Part of a small language model's weights: 2 heads of 64.
MLP neurons of a small language model. Each row is named by its layer, matrix (gate and up: input weights; down: output weights) and neuron, and shows model dimensions 16-143. Each number is 128 + 24 x the weight over its row's rms, rounded and kept within 0 to 255. Numbers have three digits each. A neuron's up and down rows have the sign that makes its largest values positive.
Before each neuron's rows, "fires in" lists the words (lower case) most often at its 100 highest values on Wikipedia text that the model never trained on.

fires in: "became", "later", "also", "named", "become", "now"
L4.gate0:106139102125144103118160146111122161181150162155107127116125136136136127139135137117147123208146131090115129113117188153137106105085132190121140108127126112112120100081150100110146114106130146141151121116144163121118100132120178124137121121155125115128099147103101099112112131152123145123118128159159132110128110116089133134115159186103152104131165116114141098104143098132167104152112
L4.up0:137111124165165157088114156093142156120134171110125140124126086134127168168111165120098110118161116107140105118129129109136109107114128165125164133121102093163105135141140138126111128134133171144148106140132124123130143108179125117127127134117117088097092089146129123133157112132132133123106137115115138155129151154197138096127105147156173083129129142140188142128093101159123116101132
L4.down0:132122140129090123122121150140134133090134134154114104097152136157118182129098172143145106120147117129111182158135145165171127145085126139114081125090144152068119122137143160081102149137098121109131164116152136084127110136078139174121122106148093123149121125132095133148129129153131141105096135156134118150082152131109103116092135160125128169124126086106142153107180114147133102148138

fires in: "writing", "his", "length", "written", "wife", "life"
L4.gate389:150115143121135163179100165116164178054100147107113119136153135099128123105116114091150131131118164148098155140122132150168150109132121120146120118145113131095062125115151184129125129151095124129090120155126170144133145102128120084131120132083097122140125082110142130132095141111154117130144129133103168094108150133119081118167148085100165101133131148096135127156125100100128117125109
L4.up389:148157123107132126144073117121108156111144111146141124159152166123141075073116140126131111172135124136108143116159152096131123085142136118136116124111122167117172122132125149095106120118101106198135161092138101106111159092117132097156131147118157100107149081192144133107155116111119145166174134150097133101102100118139102103132098152127125127169144153094116116090113130116140123149162
L4.down389:140151121136119175151130154130137159090171124104143109147121104139155139137125147143151149116145114146109145160119086137088122110101139124176100145134099154112113140108141192140129129133112119118084130152111174075121158131139142122085113073145160141114134163118093149166121125137151111073161155115065132111152141091116125125135137099108105143160132097121119142130127099123139111107159

fires in: "is", "i", "or", "it", "are"
L2.gate444:100089149118139125117119134151092133135107079103116106115074145133129156107123075130116107152120171141103162142127130141131164089142129134147148101179151116079162113116131141142159107160128113165146119103167112117093150110155167084108115120151123120116110106166072097140140120173141126106167130110142166110130094167130134122109100136143101131136148103112081108137091117114144134145138
L2.up444:112170141159093094131106106132118154113140105135128155160123139115128136122113136128154172133148120105097147111147114149141089054167163112162142089144105119110152104087116086099162110078154125126106141132147124141124107089121115100143148140148164113134154133127175116131170133158097134167179151125134152167135114125127092113108123134192110111145107119141100122105066130108116160112164
L2.down444:113114096131087120132123133153087110108165100120144127125104128119112116117156183127165174130092162107126126100110113167112158090099142166138135095135100116108164152109096095115142123129143136105117127133130139171140168113139100134135138175119138101095136137123186168157155122108150143160141107161160160137114127113117090112139099164152086089145088121164096157134115113116107144087143

fires in: "united", "u", "us", "usa", "especially"
L4.gate395:086089085121110133101125156100128167166164136171140115106142097123141164139117114112110152122097164130110128148144122087115117153114135123136106118138116124157100133104155134155122137165143085148148125069118170127139097122096140114103105111130129109161129138126110108094127158156131119107144154100125153153091114152132163182091164126114119130109153113142177162160131128166114136133122
L4.up395:117136134183120151116147138115185126106139124132102094091154095112107117122103151103143109148100104128143156111126141111183138093111140113148160134137146159152111189066156102159147147108107093114128154113102104079128136116111135118137076141147150082167115103106111129110150144179138163114134099099137116154132155139141184154132102113162134158150122141130144149130106130117129124080118
L4.down395:160124160162129113116173109115177109127171145109119110131132128121093129129091178119099160146108162150108156112136120126179143081119122105117151135136109143123101184115156107134161140119124138116106157125086142153125167183122133113124090140122090094155093145124140096131129121160140157107136095111147145168115136112139143103121116091156094132164112108148126131140103114132096128077144

fires in: "football", "he", "young", "footballer", "you", "it"
L10.gate270:127158137127142139161106174127075071109132127092095155151133127094129095091194061088122140114136118144127183164150147107157145103075104138170111123152111141166143141132129122140124130131107157140127110092135145149150140108127094140160117115131169104132116096127167126132164113144118143148112175145165111117116131130122122127139119086127134114142150085123140114112106143110147140152140
L10.up270:122170155110144119162142127124151076081174103177136138105168135122130111117111128126156162104117100128132121150135079136130139136141089168122115102126132103138103145142127104132119154100095112138157078120171151089131092118141152187150118108114115101123139154113121127132150107142103162142132163109104114121113123122084129121152122152151168149115119103185115155143124115151179079075145
L10.down270:114098123126143073105139116131154112150138161124101139168121114141096130117102146144118098145089141122144179114140125153165166149103109066149156142153126116105112122146110122117161095107073158114145174147148126122149136111124091087149140172108115118111133195113125089184142116153118120119136097153140150136156111146144107086151152142128115144130102135160116125162085127142113128120158

fires in: "which", "orange"
L3.gate307:144134127129100141103126176113125105154124129132104164120153159107130097126109158090138122091138137169159160121088143103129122156148188118093131076111114151150118115120140135157158119096080130172131154156116122132110092097165108139124109102147142139097160159065126116123160148101135125092118126144104138108116137103146164117148189132110133147120179139111159118149124095127084086134128
L3.up307:126123137134121125133124143101112127128132139166180163157107096186115132144159143155113148167154106131080156116118112146098120159154127113154124127151150095143139133128141091171115131128064111154126108111079129142068154139099082089156114097134155154109113140108127155101155101097131128132137138146129171130102117127143119147146135105124118104079160102140104132098119161131134162149098
L3.down307:081141152129117168120106097104113131141124109146140115143112136139129142129146112131128194144101103101096164141144113101154109141123083139127147181164122106093094150147127122108105115129159121079107132117093120150123118149107168087162156164113098131179082089162140162143108103114095144133103155166173115143127087133140124125138103120145127120105110110127086150119104143142172165128114

fires in: "of", "at", "on", "established", "won", "establish"
L8.gate169:171110140133129107133081130134107143114148117172127139125134137150163110164118109140157140101108101104134128136070150112131155132136120134146127137096167140107092091091135118159167146159176123144108158105087145094139132153145148138162121149180144116152088098118124172144174120156113156162169111149083099115123122123102157105106097116103127131080139177116137136104115157096105130128142
L8.up169:105137138084158125092133152153127129112071200090142099124123138085153113139098067148130143104130170135123118132138143112117121145100131091150152129088127130136099141142148109156115129128153117123154112126136203171124133121138142158136168089125093114080103129098131129108160126107176132118138089088130104151124115128145136149063160130123141113119152105164131158102116145135140136157172
L8.down169:134158125128139190092098146147081135111124097167131136083157152172132085114136127129139112139141090120128145132117165145159141117140147074142129142119156155148066145122142142120137150121117115144126130155132153109102143112152068136153081161149095137123142122132145120149169128150141110139138127116106124092126142115124155115182109141148113126126131099115135170134141145122166082119096

fires in: "been", "be", "being", "is"
L2.gate407:137128159127128141109126107105125107158133125110132105135078111108112143107146095133138165133163116092135127146137148104163132160119183058113136060125137134091103144119128144116160108120126132138131163095113104138149100151106167196156124140098101136102157088122136139093112129109111132121133160112098134140095136094172107113151121169140140119168099161135125122100079115140152156124141
L2.up407:116152116142117183099145127138141088179125110141103121151118134150087163109080098134129122088121121108088113109199110108158132132125117099122169139101118167118140170130114160106129123117174114127122144142139146121099135131123191156151156153134142141129157099105122136149124144172119147106138161097108128094153143108177136127094086131136138104130164097148125135134122095104184140112156
L2.down407:121125108130130102086137136131107122140154105134112158112145147162144127117123139140136119119124136152103128116108142125109158102105073184133114134140161167104146140126103160150124132123111100130115109142108184077109153094103123101063142104179120097151108140129164123167138138116130125092115097130139129086128139186125143138052148118139122156073158066130097144129160151116141125180134

fires in: "became", "was", "being", "become", "becomes", "appointed"
L5.gate334:090134151100113152187141107119154148108134107115113127119091145131118106170118133116125145155135130166102123116103136121159137157154164130114174157102099120138132105164135108120164111132140140127113157131107177113150149102092128146089131088161118088137139183151119132066104117155149137095124142114116131139092099134130154122101133132127123131113123120145142180111130100100149092078113
L5.up334:130089118108116132141145103122150132121125097174149120122144141175098142152147100132140139099177166117140178165149103122157112080149137135101142119143124143144119131142127150128076159155086150121116124112167088105126105147155119130155102113152135126118125132143053131074103110123159129164153119099163139116128132165122128129150144153121122111151140130155140155124126123119107115145153
L5.down334:141152152132099105124154126136127109086161133126171114112105093123141164109119171149114141164181085143121123165123150110119141188153097107122091147113138113097131143097090128152127152137144113093126117085141155161133159095085118143110137121131126121155144156110113137124103114140141135083140098139113136160108086118097110144126131141132104176142131134104128172145116169138117160105158

fires in: "of", "for", "through", "throughout"
L12.gate82:131125144091167149138109134121093119123167113143168121130095139155147142111132099158145102096179166132131100150133110151147159141151134125113149150133165159109154128085130106136107122105202092177109136135194104126124121121166163130123124137167150109127130140116149144146150144147106155101133125098100100107103112097069099096101116105104133115070144170108094132124135101142106139139138
L12.up82:117156134111116118122118157145141160079135177147135120174095113125128132157147114122129168129153116122114151139072143110129102173119124085138070079069157144129118077105111114120147137164143111110147105135140131138103131134131152140136148131127141173104172108093119145141120109141114160080133114161123120088093177104122099107092155131142120152137116139122136122173121123136188145123164
L12.down82:170137126102122098079161108125139154085108121131146090098159125134157107168137101101168110117133150134120117128118142163168131114126081134165150123152054150165113144121136126146108133152101095099111136154110191128093104116119118082130170092165189153101133143123179102136122106174115144141086171138158106139137124104104145165142127135095129165123085113122142164108125103116121150145113

fires in: "through", "before", "cm", "therefore", "than", "throughout"
L4.gate280:109127152128142103068117115154141160133136089141130122140108142132131145148156114081108151124119126120172163126129185115093097147126118111152134138140126102073126118097118126140128137139110093110096123140145078134179134083113131141107169102146156169145127142076124149137141162140169180099132189119091085174126107129126125120137157082146124115140109127150132136153120135112151117111092
L4.up280:139114117124156135123146154150092126159140097151101134148118135140106140132112125153097115117082110143099131103082137153147152079151131127137085146159126163164167117101111142163123158164147145145140161117146070116123117142099141128117121131071159118149110163110082125157134103092116131083098165149124110113115141133145141144145097111119118135189098117114144159137103134111094144128132
L4.down280:165148101153139135126181162122102126093144104151101132104132105134144094125123176130169139117113150156100152111076133131118161121119126088133060119112120149136137167106148148128160113122140112130137105121137170152145100143114125113102083140106138147127102088127117141175157126113088134137101155129139157093098104130217095124141137101107131124180105168157156126136147113115130135124125

fires in: "of", "york"
L8.gate113:131089165125140139145085120124138100087129126149132132168101121159116122126113124122150128159117135095173110163169155131101123107128119138125112155122126148174133117115099130147111154114139146121143059144127123159124095077124117141157130118161151140136193117110114135164152161118117137098141115092149117130106107130151147114140130097106096086127135107150197143099171141130119097117100
L8.up113:157122132167130146134146114115109088140140163135114139163126113131153180128112124078125176122172125156128098124089126120116133101120092115143125136128092178096139137107134112143149130120152099150133108135097128123159110131117099069169137107191124109098144085124134128101110173128110203143104151158122135172075120126140160135127130086127141128145126157116124141132127113098112151111118
L8.down113:183126102149114111078112132114122131121113171149127087136098158143104157118129104137130124132114148108165094146125129107131189138090143114116167158139159130143153152141109113165157118133086132130142139082094130129128148141184132043101173096118111152189103122160087118126104114113143155114126143088122111123125147130146100149105107161087125144079106117121133119153124124189124119149128

fires in: "december", "october", "charles", "other", "decision"
L3.gate413:122107115111129134141128139160138109135124105116157120159137161111141121067106129061171129161117140078129191115167126088121140137134142153161154126127145129152158155105109115142116150091107123122094144138111163162124150126110118159089122139130137165161097094099117157137145131136164140084081132138100120112162115124149109143133098149117146103086126141194134079147132084121118138097136
L3.up413:075151121121141138067141170119151129170121118137130127112122088136117077113129144153139151081105100076123125105155114137148123135127128174163128166110126143154122165142134120153096169115149149083133112146171135189117127098117091113098113133154171130144142114100154081096115131100159143115090123151151106109138150089125117114120129141125186110156112137127091066115134137135095137118122
L3.down413:128171133157129151130145136100108054106150099132111128147108132138115148141151074134140151076120147176123136148079115132149114161134084122156136172131152140143122090128123157138136108137131100129130160134104115115092141106132141123128153119074155130182079084107175105124175150122071115133125105136155114138115146158113103134159111100127137135172137134115123131146109108093128147131153

fires in: "when", "where", "if", "although", "either"
L8.gate293:120106133120123114146168108089129138138181090134083123137137159174131140144143083191118092153129117123104141157112157124148115136118131139141131125147086118087113108116103137136130122051151132120116145124148110128170181108082139087144100127115110137155128097097136140135109095158160165131089127124131130126096145109118149147114137129134138110123154151137134090172092090126157155108156
L8.up293:120098181121116105140132139107164183107132172098088105110165114122125153122159134163085133158136148105128146141161130106123092101141159121153138107150117133124129104108100133144167136115146127092109098129146099133126149102133075126111103067117155120122128137098110166150137152116152169114145139119084181135128162097136114132135124129116104104114118110077085112119132146137171083163148
L8.down293:127096135168149116153094086161126131112145124159103053101119140176126139161128139110111143108162101120151124075146112118115137159135164158149108130159126133089155128118139107149140119068098159145142088172122099124137113123103135154128141161091160133086089107110162121110135136131157150135115119098161141121121141125139122132161112110159111155127138114103128127175142124131137091119137

fires in: "or", "originally", "which", "that"
L2.gate404:085099117119104113147133132137141113140142116143166165185114141151110160146154106132103118140107171126121107160118138167111125139138136091148155180165180110102111144128121112113066111149136138167102126106149126126082168135151146093171155147126117118124124082126118063104151102114106139148128101094077135113132134157116149135134137154113112114146130135120186126143127123107093124087149
L2.up404:154110106082118175118128127128096143118166061142164115130118142139122181117131131111104097114090130171138159148121134116065161104126132101138123150110114133126119109143154092153187112117131116131145116125105135109150159156086158128161113158149118103203105117148095127148135135173110129125117102089136086096126125115142104126111137121146152123126138128154084125115105152087129103156150
L2.down404:134134108109106126100163091124130126100160113116132108157153134154089185144114100130115112129104157162117138124137099158098149089119135103130115142131128108162115118118114083138136182117161144156170123098161096144140192138110164142138092117176154109120140154159136155112146137114122140139158087122103108140128094118095126123138166085170102115153096129158134123134141139107113145147166

fires in: "united", "u", "us", "uv"
L2.gate214:119108125112127121117143080113138131151156147098142101101132134093152131159163127169140143166127137108153140105152150084108095139147137144115135160127117150140137122078142113058158130184115127125092086124143093094143142142126106110140087110117112148123124148100155132128097128167125096152095153152154155126106127162175143156088105172153121108125109150183134113170080108157159136078129
L2.up214:133091138153128128143081149130148067144157119140178107125108091082167120114152083197151157107130092169087136143134155129105136126152159175102114116111110143158124112124117151117153102161143139095128143115121120142140141100105119143131132124134076131134117108076147131085127099157120134139119121119117212121101162136105137168128101163124093111126114123148118155155124118156090127112094
L2.down214:177149092146135096147112102117144095115157166133145112086115144144130128097144121138157170170130138143127142088117170098106111115134158149108128148120089155139148164133156113130146122175163138092115109126176131131122121141170128113107125099086121159098164115075107115133136127174110116138103160158104183171117126114140135131106123151167113107145100124179120132132084107187097136128126

fires in: "ft", "young", "you", "following", "different", "courthouse"
L3.gate199:113135178093147083083149154159122097152120089108134131162197139091105165137142081120145109121115133111075149150131130101124110151160156157129110087087139153124122114073125113131120081112114094109148123164117136130146106117082117094109109136126142164161136128098140103124131108171127126112154130126161158137129100130147170145107127145134105072138150148153119161111092145129163138125132
L3.up199:153106155114148113074098111173108130097108153103116135146134125115120179121125129147095139158134110136130128086083154106128139168126112072130136113102108125144113129122167122128118156130136114137195176124130097147166104115142134139147132112092138106151106163126132173174123119081112154120125135099141139111101136166116154121132163133086119142101123129136116175187139121106164134088145
L3.down199:122115070118081119134125129111160096101142164106155177087150128127135120103126168163101116129093129109184144139143088157127123134104110173148143187156123118124124122143117164111126112132167142102098151112159115114102135142119115125105147139107098137110169127151123106133145153121138127037115135129119156143102143102087162095162171148147129148107114130149152131133142106117076095162116

fires in: "has", "have", "also"
L5.gate424:126099138142110079106128121149125117149097114125135145114108173152118127154147117135175116143102134098138077151120114157109115081179118119131146143108138116120111118151138099113101177103113111157071116134109128144162090132151161113117191164113148133140098127132102098138108183125117160132130143163144134125140118127084102128125147118122118172143163106081115112109125109161115160112188
L5.up424:093126121164147161153098115147162132129160102129096164099114126103156144169136108116110098123153175148099129148138122147112137097119106132123134123147101160114135120123138115143148112119150104123075100140131154125139116075136145082166113143110135154100136110110122123148098153122132115101147146185140171127136110074115113122121138125120129130092153135104120114061127154125130113134210
L5.down424:127089110117064120171141125135112127164153150119132122115112150136119119135119136131124100172099139084114140147120130121093136117140125110118118130087136142110097122124115103129131096124165140117084134142130129111122120131128126165076159086176130176156111105137154196107121166095167105144145093125115142159179110174131130132144089143161112130121169117102122132148127112169134094088166

fires in: "at", "of"
L12.gate285:148142129054132129088151066143103170085105132128129075126131092119146108139114123128111126107131125126161098157107132120149134116111122119153118085120127099125123139134102165116151128094068123130123133141139123123119113116155125185115119122136158090130132131095143129132145151175142128146151157113130088156148154097123143108124089115119140112138076134159150181147108161131115093086113
L12.up285:122130141094183115153091131107141112125154082136104138150129173090138154143111107123156194164058130158093097106140141121130172146143093128133141141123153138100127096089130122138076153136132134086118129126125172122128122109142121080114175157144135119078125125148140131086143139107121118133098126176147148126100116161116103147123140140143121141103112156108197148126106144087167151105143
L12.down285:185162125122144119102126081125143141145137112126112112150132166153148076156138129098139124064152133169151099172113143113150083132149084129183136134075132163151169148113144139140141109126104148120171159138122141114093100126149121108122136099149113168146102109115136131141111095131118119150130086125138122129132117093140130112112151090096101107133090173109075134140099138142134115142180

fires in: "between", "built", "band", "building", "build"
L3.gate344:206125123128155198112160105118109148141138123148126104134169082106095124143135142086113118129124138127135137149107142161168128106142126075120152116129136128142115151126133105132136143156111139119085130174114118121143136137092152155100113116113150127149094154151127184133132149134084083070115119106122084104095164142132135123088117120146126108058113098165139154133164115088108134163122
L3.up344:167144104108153110091137187116151152121107140130124109118088113130164131160119101104160125142113095076160141108134130108127174155149134130132145116107119130142142130138078143109123114155105114136128125139115087169146139111158155121086096135143126115126146108089139109147101136141139120118137138134181098209135120142117122132127132094160125134097136128116139139168127110135126068137132
L3.down344:109143143115189109145142080140093147109134140083118151091150125158097123129115158141136158167121132119089118141120147122081137133110097110100152082130133113116094131148152137162137116142122131135113177137084117112088170170112147176137125140083139135123154148132108106136096102137149117133135154094078117095164123131132112091118122154099159124132108108091091130092139134142125150175110

fires in: "to", "of", "with", "through", "alongside", "on"
L10.gate57:151135139111131125120126127119155106086173149150144096137133155111158114133161120153145099131160154129106118147120119088138166109158137104166124127117126176136121123148122152122187090134117144140105111129113147148103113156156134137078150100156127105114157114078104123088083102110128101174144154104111092124105139123115136117093124085165162120086130118111139150112137117116134118182169
L10.up57:160166136095122105135139160140110131139119113107120105114146104105184149129143135182105141115159121095161149097121146110135083132115146122159107119129128145155104115128128104132142116152143124174110136149154127167115117090139119126112100121106141135125156099144118142170096152131155116131120120186135131097105151130112136079088120170084116119130086151097180095115086114089110128114120
L10.down57:172122138131170148120087122128116157154105118113136088095118146152172073139145092113129100080090132111108124136102104097113126142133141129101125149116065139135125138139170114132110157137129159106156127127145115117101131154155140120108133116139193126105079099122151127126115116129119123157109166129133150163130153109145077139177129094130136141130091184102131129168142125142127124116126

fires in: "is", "being", "be", "did", "remained"
L3.gate250:114116139113142168108128136084128134159138145147103135119153104085106138125107113145140126123111164156118112153168117131111146134134170124138082135098127139093098088150157101110176148120170139118139107155177122098139127141115097169122100117168177115135128124153092172098122111106135139134150089137157130111119097131115094089087132178102102087113112136124129123160123125098160164120140
L3.up250:156133156149124146098093102120104154135126087114118104090157092130128126123138117086121128133111108118120132128108109151146120092124165136195171147104131125107125134123140147127139132135161155109096137129139149068128125131164130138109149137131177100115120128157139113149121108124144165125131139170132095117109121129134142105121119176118101153123110102133142089129102128117145112069146
L3.down250:108151130136151135119143088095140138098124121151107083094081115122130178113146131121144108140115142153123102130093135116100117072154131158116145128139114128115155143107154136152148117135129156155129141167141163133130185120124138120104145150125154084100118114185107126128130120097117139108086135110154142166113127141122093108125089153166105141127156046104092139096143110121139134133143

fires in: "while", "before", "however", "therefore", "later"
L2.gate411:095069115121125175124112152109146151132142148140147129124100164154107134109108113153147177134112156150117123113120142084130151139119141165096116140136118102138147108116095163116143095107157126116148141108139182099137106120131139187113111114118182163113112124117161106137162110130110123087106129087118162140089112105114093137093146119094106127126144140138147151125124147119142085099119
L2.up411:125151059146166119094172127126156112133099100106123128115134126163152149180145095102128146139108141153092160123121123130143106126130113140153160152150096114125082125093156104133174161102177105140124121133178120122123153144117146121140116124128174127116104136120065154131127137138119139133123137143157116116126128135116151112103137113137109133100092099135161113146138156126126108117114
L2.down411:133121070165148134109141104102136163127113090129106138107105163175135172137178101121161146114134119143092134136121146138153107151155104096138182105163077117080125106105183164123110159121177123135140123122181112141130107111083113141112105119129163140122108114100115121147131114148122151135121129130125113150102152112141126135088158127074138131116102138132154115144141150134109123106127

fires in: "or", "and"
L4.gate101:108153105141113102121138113149140084063137111103127140155136152138155160120150067089126122148133109140116155156118141132112118149150105120095155141072134133139150139115065160147137118156120138113146134160148155151102131147146188109161172140194115118181102092127157102092120106136126123116111104131110120152122095126156138135145116115145124141124072131147145090128099156147112122137159
L4.up101:153147134133100148111146128116123120094149127122115120110095102144109129158101108109123150116129134128114120104163122132107133138148160099092106090118134171162146147111144118084151121172175112109145069171099145095130138118148113149133135108115136095133129118107158110148131124114137184127097104164104052129117107119148136102119111105213170157116116132131107151153141157135117105138146
L4.down101:133136151147093097099170119106053139106137121126115083092086120124099097162101120113125151119119127158119147116089111120092127115107165139145109104114131154132134159116161078112115075128093130116172113190135129131127158137141109161116094136129146119134154138142156169145157145095097124138150118145127130148110133146104126118141154078171083137162127138146166138105135117119118120133178

fires in: "division", "racing", "region", "union", "constitutional", "bernadette"
L4.gate154:145139111137137123136092113124117115125136072109086111115126126105127105117193062133165118157121099154105142130099132092098144113161127098121119108116128128155100121106114126109149127103130160115122101143108130135123093159156166152131154169142106147168187140118094133150139136157125104145123138137179194124125077173137173101110127130151084150166088122134151127166140152149138143150109
L4.up154:114089131109110130150116123095122118130141132136181138101141148104096130101115133109144140140101124145129118137079133142121130113101105135093138146168128082101108176158132150124100132111113174134153155123133112121125109119123127136165098160160138142170145156137120106116179138145149127134116061128181116100107136114142137116095122072146159135096036155133122136172154178139143146151129
L4.down154:083100136135095099093158141124094105099119144107163147120089135159125118113129123116106091129109105168149146132114117119162092156129100105118133128141133099158125163139107106097132174106063146114145128163157159138113155104170106124175112167107137125103145146142120089168123147124101153136119109098190092128138149123133127121135136092134175106129143153129096110125119158154154136135138

fires in: "district", "opened", "march", "open", "died"
L8.gate166:112115102176114146124133119093105150155138149156149124130095121104139114109092153095092117109147149099127105124120148161134123119107151160136150109110116125115121139139085169123156133156171123076107127126134105138138094083124145156169112105105184098145139140130152138141114105123170153149144162134083114109115099151119116133163135177114108146106192135138165145108110152147167096151101
L8.up166:120152098124126101127110167128173146091155112109187128110090130100145100133097147137138152139124155154106137114079172158137125117160126119124153127105088122176119117096119142130140111148128122119131136164061147138125103166110101127117124105147167079114109152147094092105092089125133170151118106155140162165115115128163110117130123118150187118152140121157136142110097165149117129110148
L8.down166:140140099082155072129141127095102141103108188109110128138122173128104147145132096117165106155119117144135181160116118121170122157158131068080093131117147137127133142145071134122108145112117147108132156099097136102133137130163117079132094130155145152126151119160120128132137122147097151176142098138144178119177132129139154164101120129117137125162111132163111137092141162118144158097122

fires in: "as", "career", "paul", "appointed"
L10.gate312:103144127099162128137151065124175121099074122159108119127143139143118139170117087115121096127123103172140152144145139105168132125124078116120080112174122131115139162116125113112129106133107156162130134140149166154128106130111129106097156097148164137177134110130161105092129174138160104111139127164127131167097163144148134158129126117119147108158124070145131145081143158141092122118109
L10.up312:086123105179156114120147095134130142154137091168105155125141155156133096107136113123127087144125095157143164125125110157114096121124150117147157126136097112118109157169108113120105158102151114164074159102150153133096108131091120151176160121131146175109092161151139105112166102140106139128134133128094119083100133098115143116131123118102109119125105130128135123149156141129135068078159
L10.down312:121195140110128136139145173137117154127176098158098128072143106133107146112110147130091117131120120114126119150164112181141109155115143154181136150110144107151165113116133138118107114150119123117125137116102106128137110155171119177138119156078118060123091108110175074152157121094128153140173129086112125120138144144112151136169141154140122103116150171161084127120133132112139089106101

fires in: "of", "into", "introduced", "induced", "wikipedia", "railroad"
L10.gate61:159117144165140127142130118094123128091138123092105107101134141119162074161193083141129142142117141134106110140108154124135137179112117130125131112107150181143085095166124116181104099116117135114141125130206074073147158138104123138145128083115161143136175154079132114145144101140127126109095135143144085117076138119109087141115136161106136129116159139133118138111127129160143160152144
L10.up61:149117139147141114112134123124151123146119093088086111147115146121163143140124102104138097180145122139149108120118152139134120103164200165106091131108141150132125144145140121109126136108138119102153124070144134123087157109142143107161104108116155119124106119134149149142126122075101119109112093097133106073169113126138150136145164139096098124125126126104130093138143131166120123183136
L10.down61:146142152131142142162136146091149143136118129163175132158139095118152106139155110140108130122140123136150124136105136138111142124128104076159120100108123151153143120103148129098149150126150129170112113153163147120106074144106114137088111152171182154136151109113154176120131110145141171141127083104115117148128129112111113105146101088119166137127113169080128150132136101074105117101147

fires in: "was", "is", "been", "for", "has"
L10.gate152:149146100109147140133189131132180139103157156123123099129112118106147135128169095112138152165114154106168132094093136102142166078127125104115104111121151117139135098083157149081121088172145119098135152109119171148110081150139140139128116101178136117096124100144105114157142107149102138098148158109175149109154146163159136110113138124137125088125098106111125142114085114125121139154100
L10.up152:121125121090138122100111164155101129130094115151101125119109111126118156088140176136136087107167120133101148167103116133149123152143071170131146074138160129140128132109158109164092099127119122198138137146135114106112106086126120134110162117108112127105154161173144133108180117145119110168111091114111105122137114132107136140090165118149097081095135148109113169083149142118099166123116
L10.down152:116097101129130135073118138096115149123118121154104127172079170103154096114103154108118120159133136121114100154129108110146119131060125134148134144126102154148116155101128133092115153112168139116127138124082132153140125144154127094115124154152108110118111130094179108148077137123158084088114162140110140161143162167122126145135123137166155145084141100125142153157146133145125100146077

fires in: "not", "also", "been", "is", "was", "before"
L5.gate283:120104135132100133166132145125108166110161126107132126137113135159180092141158121183134123116124132114173087122066141093092120129146118147129139140087099125117163122136143145140121127142129108145193165079141095123147128115112110125109118114130117052141128144147139154137129128119138116125162111136170120131127129161114141099119155146139127074136149090131143125127120104098116117090113
L5.up283:127092134117086152112136117140107129137140135130116134108090116122120103193143114141132124125134148138107144137110092130145135109145138156166109127132137151125121153154102138111150102123081175112124135145125209100118136118116161121087163140108101117118173141169165134106100124184120089084091157125078125120105141093119097118126144122143115088141099147157101106128149113174169101128119
L5.down283:117147149132136109120149133122127124098133125150122113056135114142096109094099102127136094143125111146139096135130104139138121110058147149179136108113121109058172132148149150101132146169139089125111142122147107132105110144124137142113152124177122108165096084141155107173128111139151129095103159140135143131094137115137123149130140140126151160132102102094167139121148127152143064141134

fires in: "it", "which", "broadcast", "machine", "mach"
L3.gate412:111150114144135130101100113113127105117145161137114157095120167179122117172194103087110130142081145122111145128082104106170145145114165144115156135129128149116097127162128174134156148105093087096138155138123128087122165091179129098132143139147124163118093100083148120139123127142152117099126150117139144129102143149101159109142151111115089152119118116143125123145127121158136113120163
L3.up412:128142161133136153163124124109120137092153136141089135130120080102141118147138123109151174172118124154124153122091119145146149112121124181096150111101149102124114149159123127135137140092068098107095152096137137114126169132107108142138089198157090145129149135171132134127175145095121117128170131108127152114140152148171154099124108115151105100140132092125104107135077106138136125133095
L3.down412:117130107161102075149179129093115116134108105082130138139144108097107099099134122162104153137128137140119114106204131117110125149143115124120121122151156088126147157189143131101122099112123174148134107122122119136100107145107141131138141146131089130146145168151118136116158124147110135137076134117100131176141138078114125117123107148178172139105118180115144128138159107127148159124117

fires in: "such", "writing", "written", "writer", "served", "goes"
L4.gate80:148115175114150127137161124124135131104137112116131116178113122165107125128149109136146122144139124125152150070066138150113132109134129128092127123110139135118137142094141154148169092172154165152107139127125121133113095129106098092093088102140117143172139092120153141114137143111134104135164115146177121127113095163087103188157118137100143142129140158090101070137129135126137122181100
L4.up80:134153109131126123130154149102136150167137108165100106130108157137121103132092157149115101131139137123085134155172113145153141099112156118118121135110121119126127154145170167121124160105115152104078115091135095071184085084115147067129096115131151155152169137116115105144151113162138131153146136102123122169086111191141099118130100135123106117154150139109130123090127119142107179148146
L4.down80:164102144154135145162145123103106087102168100115178131141166118146141111134129113119163103129123130136126134135106132132084134120139142150135120098111155111116111162100141177159162136140072135123161118090079119140068142139130121121059152148129096144146132145103138157116171141105164124117117131122144157120164097150101085128129112125065118118143159122152127134124136117099158120151119